Weights of a small transformer language model: 5 heads of 64.
MLP neurons of a small language model. Each row is named by its layer, matrix (up: input weights; down: output weights) and neuron, and shows model dimensions 48-303. Each number is 128 + 24 x the weight over its row's rms, rounded and kept within 0 to 255. Numbers have three digits each.
After each neuron's rows, "raises" lists the tokens whose logits its output raises most directly, leaving later layers aside.

L14.up1:142132132108138151095131120115069165156106089103140156146147098123140135140108106147108128168120118102104126113063130153179075084121110141109140169125160107116105113142178102142149112101084137109135131123187126094111119124116079142190172149117118132129142104126109112084117142169100151169145117127139117164167098119102148098127133128135101170171134130141126152147137178149108122159157128136097148136116164123125166128112140130130166102136126105154151156122146100145102120120117110155099113183109120151086137154147100113118165164136107160135129132087114119109135090143112128136125142134109105137118088177133122150120113102117128112121117125166112132172109098136092119116114091097119107116115132113087136131124130153134153132090118137137134130166160102096085168146117131
L14.down1:125133108079169180140115129117129157121095071163146132181116103152099098138131104133105163146095098150141179099134115129129126100163118125130191108107138093158109141146166156145128152139082131121166136196151096123126144145123178121155153122144122157138094111150137133102141166138118154104150100098110079117130121136098115118087088105111107132160125144128119138104136146148141111141090099141100121167134110100141151156126140106192105145180133126087120120151130098095136136165154118141107125140128127134118101077175150111134128146132105162125092105112110166163149134123174142136104166143147082138119181167084098102150156120141134152086145109123140126142106127122113159136090158142147111150126091129078108124121141136134145132117113133128139132123140147092121158170124143
raises: "there ", "they ", "it ", "he ", "she "

L10.up116:155125099149130179146116125124135128114142156169140120112140075112128140145096158117178121164109084149188148134135130145138137105110109150138105131121113098108131130156123099124144089136160126078115112153077164164105122138162125127138106113119079115140120167125151112121077143117139151127147087121108090135172124102126174146150129108116108174125105125111129167095152132161101104210161169106155113124147134137091118130118122122161124113146092142115123104122101118121151148135124156146123090138130119135129131106121087142070135111133163129123132109101144181090129102144120154133121134095153099148132152090126132115096075146137123119110117125159117101118099128129138152098131154157100135103120112083133103160151121148119121137139135092128123163108152142106093167087118129
L10.down116:111141117070168130123098136090127112096097144102130152191140133166132134122179151113102100123128161160123144111126123151152093130114126117121128157099113156147131113153119178082152137075109143151134128127125171106128135103068138078095135106170101114156129116155128131149130114165111110123099109099127122117136103112119092161140133101155170145133132107144097122104120089152133119105177124138128119107103130114138119177116139116127130095120136173119104132139158127135140126086136101124127189121147136110097189132157166088135142121151154143147156136127097163139146130093131112155146146156119134148084188128108194145154131153121150161078151103128109177147134108174107117125135104127124124132130123120137119087102110106102112102083147150141121178122112117110106137146099143
raises: "time", "time ", "times ", "Time", "occas"

L14.up1242:089156155138134144119138149094121125103113166124142137125122161140148146129114129105115114098124072137121117143163117092092119111114116096126122152138115091168137117138126132119129134095111156136154138097118133122113117135141100153151138117111134078075162116139136125095197121129091090164174139141108088115136161116093154123120156124149138116161122149139144094131190113128127083102136125137098118114157098131075120143097126117149143137126128169131116076085159100152136105122131125122124150127144088122129094115140159136133170129140156071166074120119104157134137122121127156123155109139144103078134137126112164140129122153124135111131140135130169107090108102110134153141113120116144168129141104161128132109093145125185074160146166134158137130144102138162149182150148158
L14.down1242:177105075124097122155134130159102094137122142106097112118108095080102110122130163100151094138095128061120150138153114109149121109126115133148139139122131124149087151111119146155102127119118099160165150130142139130144143129122162130107119173113116106161130128135113105154122122144128091127102111130150106119151133135117118165098129130147151121131119115150112186111107141155149109114121141176092131117120125134142105132136141116121144169069145114119065109130084076108132117158149184142140141126126167100098115150128154116156137124144174090112134105142144086131132121164163097124157132132110115122110143114152135102127148149113120137137135177165140127128143127145144195092112135148132142168095155164144161087170127127087087123103143157140117100121193079165121137123174117
raises: "months ", "days ", "years ", "years", "part "

L8.up1003:175111111123144110138095156130175147146132115119105126107165130115142127129070136123114137170055089116130125152119122188150171125139112099124112131129134116153111129102132137141152126169126087098081161153141140140151100130131156117138132143141081103127128095135116110114121112122137131129102097171142119124093096157123113073106105135129139136106115143113101130073135120158131148108151140107144118122180064139150100106156145165156157148129099166107130131174132146125148120126142149115091119102111162143133127170105158136154132110072098108130103140170176105109143118130091106119107127127157136138130143108178156120108105143161149109131131110148139120135128135135157148131114127147089133113102139125126117105148141123106113148132105097153118099121148092131090107161107172
L8.down1003:134091116137136100103109143149157152134100148119094130126189092114130102074107115115142117142133130113137120189114136130119139119141091115093157144145115123145091104124155123153129117100121084117148118111121084140124077123139113138143098140165154103151133074113130115088116139092127182130129108155148124132154146096126140097119141109132146116136170102125110140119158149107124109097164144127146108084153099147188158122138128121064133141124099134128127105150140123129114116159106152120082153130140144146145155109102134127125147126097122112148105144126128149097113111123151137139142146106129138119146154065144117164122132129148119139137138083196154099123117193134067083124122114136142100124163109122157111144132145124124132152121127139146053086097106100157145144129153172
raises: "species", "species ", "Species ", "genus ", "ace"

L16.up932:147099103124081105128122103132080186109106113106119136111087131095143128141166125127142128099114154122094100178111136139150115121130126162122108098149133141137181131088140127126159066105116106141128145105155152089128175106114096111126103105144140114090141143100127121158104168132130120124115130136116108172169107146070119115144088112124118148131152173131135146145120167118091156150131118111130155115135120138116148123119079127113137126102145151142142147120117152113116115150112161196079123175147103125108097166142161155171149112142135124099137145035099128103139143158134175106124107113143132128108119128113157136153077117159129122183139112123128146167143112112111172132102119171123114116106117101126136141134121132135103143147115184095120093152138107133081138163114158
L16.down932:157112155104175179098118143116163106123098123128149137168103150159125128117080109116142104132114091153132114095106124090137122168121104114128166105179131147105131133118139151144109156163099151144130109176154103126094141127136105105166147131180077143107104120139141125175114127137124212141115115116087127118133117110113139077103114084101093137166130142148139115146108120142118107151150122141102142140137116116141122150106145123133104123170156173131149108110094113107128098136145113136101116134124138131106163123162127129112115144095116155118131154135098109156089112082136151148143169142118103135131134157112106086085138112170135088104147146123118151196113133153133115095070085099129113169100136147080110114097145161121085110081165119120141153123163106122095131139130137
raises: "they ", "it ", "he ", "there ", "we "

L14.up204:126128115112143129100111102146087164128109135075137139153114083106163122150101122132142149149111121127110135129129120171152115076121130169126155106143119136110123152130166072132132097101129114116122159138145135105137104120096098142167122112132116138134128131132144139114110137123092136166144093076097108166134097119093130121185142136101090170157152166131103130157121119107137123162132123146102172135127146103118165106115112145122122119125116136164124165102141119108102126126105148149099087167129143126101145148144150129177163169108122136084146164106072131110116124141119155123145090127161115110126130146128155073121133095121139155150151093146130137171103120098137150108109117109116083116152127115137154116142159134090140108111113100113123084143118115125056194168101132
L14.down204:133130136097176154115109119128111132138136099148141137177102104144156135165101109149115152148093103139158130065122135129112087105137150146105163110107144068157105124160159171126138107115121118144145102180192116098138116165117149118141128118134106149135112153171141144139110163142104153146132097121143129124135140134102101143127120131107080169115123133124126118107157130154118118140158084129099124117103131095130166119117147089133142108138146184076123145154160094100159141142145124146097124133127107139125129107180125109131152173144093159097114136133121097158126108140131141173085136126132125122124151133130124095103136122144143107083111123147127140206117107131096163118060087113127091132123149137066120145172160128120132125110118165129139107147166133101109156127102128
raises: "she ", "they ", "it ", "he ", "there "

L16.up646:136125143143143148154187142103147143093150122129132164149082148131129103126108133131124093136092087167084129137171127132088180147148149136118108117101152075175120142144083133125137121136142125147160131119140147150131117150109107131162134141134189093135107069127090186102126153094148157143183100163129124100105144119140137141122136133082158138131122144143109166057166123131143115114116147112121113132130112097173147174125095125113139109085123146143128129138131088117156081114140133142116145157145137158120145171147161137110176112121123159091172086157128100130134124114128101118144122149153206124114114088121123104088146120144123144130124119133170161102113126130125130112150150110076134126103103160110111090142147117103127114096136134132099138131124117117149134112121156
L16.down646:109117103065126072156161100173145116136124148112089105126134133163093144118159129118107094139154127198094123154119120129132134133084145111145112148172105078155128148134115152166137119114145125152154146133137146083134126137153143087107114112137119174106102137152132147104151137115092133129149100125105165128129096125090092147163145082173109172134132102131104128111154069129138123075104166125096131101122110123132126132106129145125158144099111102129119165148155128137150149104123124091147108104153090111128150120131180070122158101159129138144149152150140114133109138124125146136119141112106138107121139120126129155118135128139124167110142103155128123104143178155102127104140101162151155133151099143155155130138112100086143112082145131129093108134141131122119152120144108
raises: "time", "length ", "span ", "Time", "time "

L8.up351:167145137093138101081137159118133134148137109155163106084142157158156124140121089145127066125132121120150132134143173159157110136098093139110112125151142105083133162129142141121087134199153086136149088135169121128104135137147112139150148107128127151161139149095109141155119117101198110129134094141149184118122125127142097151123143123117146109112167115119126101076169127135115119113137143121113120136078135146104117111107120102145116137117169117112165133134144064127125112114134059136157112147131124131173131152116145100187062139128177128161113123132139104127143129141112112077131167140128128142161080109090097111121131124096105102180117109161111146144114124097106128148152142113129139105134115088103119169145093104144119126117150130119123119150151106131140111118111157
L8.down351:130093146134134149100095072135105098143131112139143085162123131113104139164120101111070109158151175131109156082120132131119111069113100088094137109163113145096138138140110139118141115170064123111110093147140102107127135122143131153110148110116125117163165109133146168104128117116150128161101124117075136128112139140138114096115154146122139145126133083128100148139149122138110169154122153113148058101187122117134124169138122119121127152166135158148114117108166129154134165113168152167156086127128151111117129109138158138119114093146136150157121151103109120112128154111141095141149134121150079126154141102157111152151131110144127132119126080086150161165135156165119093137121121168108123134138098145138107073111114137143126125108125136140135114141103153166143110180122177
raises: "or ", "nor ", "ors ", "our ", "his "

L12.up832:101134145156092134119105149158121166102178131160137069095143135138121136100110146145152110149152137113130132143126174120153109176119152106094157131144088119099131134100121141139149114127103094163137114115089118129113111110140122111146132169146144121129100105092125144120112152160127110126119149079125115135086112122134139133134118139135136126093139108099171130153121110084151124176112154141121130113099124109142162128090126122134166184097129115131109174126140129089159104155095112119161077115095146138123160121147117120098149082121151144131155156141106149102167184131118106147144074156123110114112175093144168129169130112131143116134078114137161139124114183164178115134124125132114146120137107151121147109144119139118126159123162130131155140171121147098153107106137130
L12.down832:155133137129162108151112169066156107145124133132108105131099123114096085143110109122144133132152184152095114103106151144110112091141157084078110104130160142143103120165113134103139108147126141142138141144132156116165116129097132115063134178130119110167153151091142161141136132120146126130170142161151132109139126119110163178109111117154135110132121155112124111115136139066131092113121122152143099127113131131169133091088133138127174163113088115115115146150146121166117150153142131123129112187123142116115103074142175118089101125146106141149113096153123133118158133110164099128116109128138178138118153114152148118141105116111108133115163099131145132094148146139094223135089142125116179127097084157142118104118147125101097156121135140122166090123098135116092130138147129
raises: "time", "time ", "meaning ", "purpose ", "reason "

L10.up326:121112125092122122133102158087135113153166141115124158165088179152152133173116160101161174131166095126098143087129141143086135100113110120128166113119132101112126074135115096142107148069133123075165128132185096094132119140114125124121122131105103121149137119128120147139124121129157135165160132056128151099106157106103153156134149130148092099165122132128109137085131107162128094106137133164127150119145133118145140135159136121195139134113095160106092141133132129106126136178125106138139083137144122101162154135091110102161170125127159129115124146092104159160154179116163124146139075163154123135122188110117153140093092087122161105130133152168161121164164095127118096129151100107107101164091129085127112125129157126132115119137114092153121103109149121160136149139117129
L10.down326:143157117107123144111129110116107143113088130139123109123142148149164096131100144113091122156145114124122143110147142107115085128147108139143125139136106122135126097159137160093124134116148119085116121173173164156112137116081144152101164124106147101124145137101134092126126168128100113133120149148110149105096167153157145154115118125127111106112112139159160151110109089084121138137123081102106150107107143133104120131156129118197143147136137139133142130119128121099142139137111153125129125109119119157102142108093139153165141147130108126157108121159115144102099133116116114170095147163168160144124101126112084135169066113132153165136199163133167123102102101145153187113110119140115093176112115069139158109135159147117091123132158139107138122161123103178164138097163131
raises: "===", "=== ", "====", "==", "== "

L7.up1051:120101178121166135119136090158118191098139126106157160138094153137115132107121159136124155146139098139079073110113150126162111110080115102135108090147109122150150141188124158160111135127146110163119105127145082125148112130140100166110099095119142126113134117140152094155147125140134141116119178117137131100165111113148120095092096145133113140082122160103116127124143128161139116160105139139135109188179132173110123111108106106124108152157137174114120106092105170139141136093126105143136137125102124132122106115108055143142125113142103148101154150127122133125092136155103094090135119119143072144144129111119137154135149116162106157140118128127152091119117127188101153165144135130116119121143116108149103098114147158144098130160097101152139146125078160124144104115112136
L7.down1051:108188112136096125094136172082110087113092098153125103115162108116119133143117102113165114126089133126144190141170092146109156138178143153114124159129126130111080122079116112090101095144107164115138143120122158137108128123110145128144143167141112120135134146102093157106103118121106112119133090164126122132108112144090136136146136102122143111156092120148163151155117124084115146118131112141128146085083123107142153168129137137109120135109132099113149160177163104096129123155144171111141093158153124100145124151153182127121123125097134099128119126121141130138152118109153170150109114151109172112119113142139118129097128166090156115109165104134107170136132121099167146117085119144122125117181120162080116127107129112105145157103176120114102119150179106133176167139132141
raises: "episodes ", "days ", "subsequent ", "months ", "times "

L14.up1252:128130100134071151115115117120135097139157115106161129157070096113098141117142112098104096138121108141101124128173149160144155137128194134145124123189181109178129139118113119083140087103140126134120150072128116141099127129101124070148137094158119119189115146131145171155071161113127112149141107155154144145116124102143166148126133124106124134106079109134127150129087145175130101156098137128116127114102143111151132110097116113127089168120133111151145146136167120102112133135160102117125138156106114136067096142141161122149166142125105129082134128149128121120151151101134125114159141135115161117115109117131130097127121140102105084117116178180173156096117117137140135131145146118119126139148164096135111123158125143115165106090103118138089095132152114075149158077131154
L14.down1252:135111118134133082176146088132188117093130140085105135112115123150108124113123141161133070065137137153108150098166094137148144137135177145178101129119149118126102139112113104130142121149128131123116085095154155137109098140125127100088155114136114095168152119132111162148137180132129111131147127137112154152160148083137144161157116137140144117155137113138104133139128120136118099123117172129113121146148125093135133152102101148152105156134164098111106164119199121137142118155155116157134136176160132107136145154137134119103129123145099139112127095138106107102153107111096117129159141080108175123120106122118182141119127129123119116096099161156120122109130190099106156101127153115149125132099114138145137117149119109131119083123131099115102106098137135088133093091133108
raises: "times", "time", "year ", "times ", "time "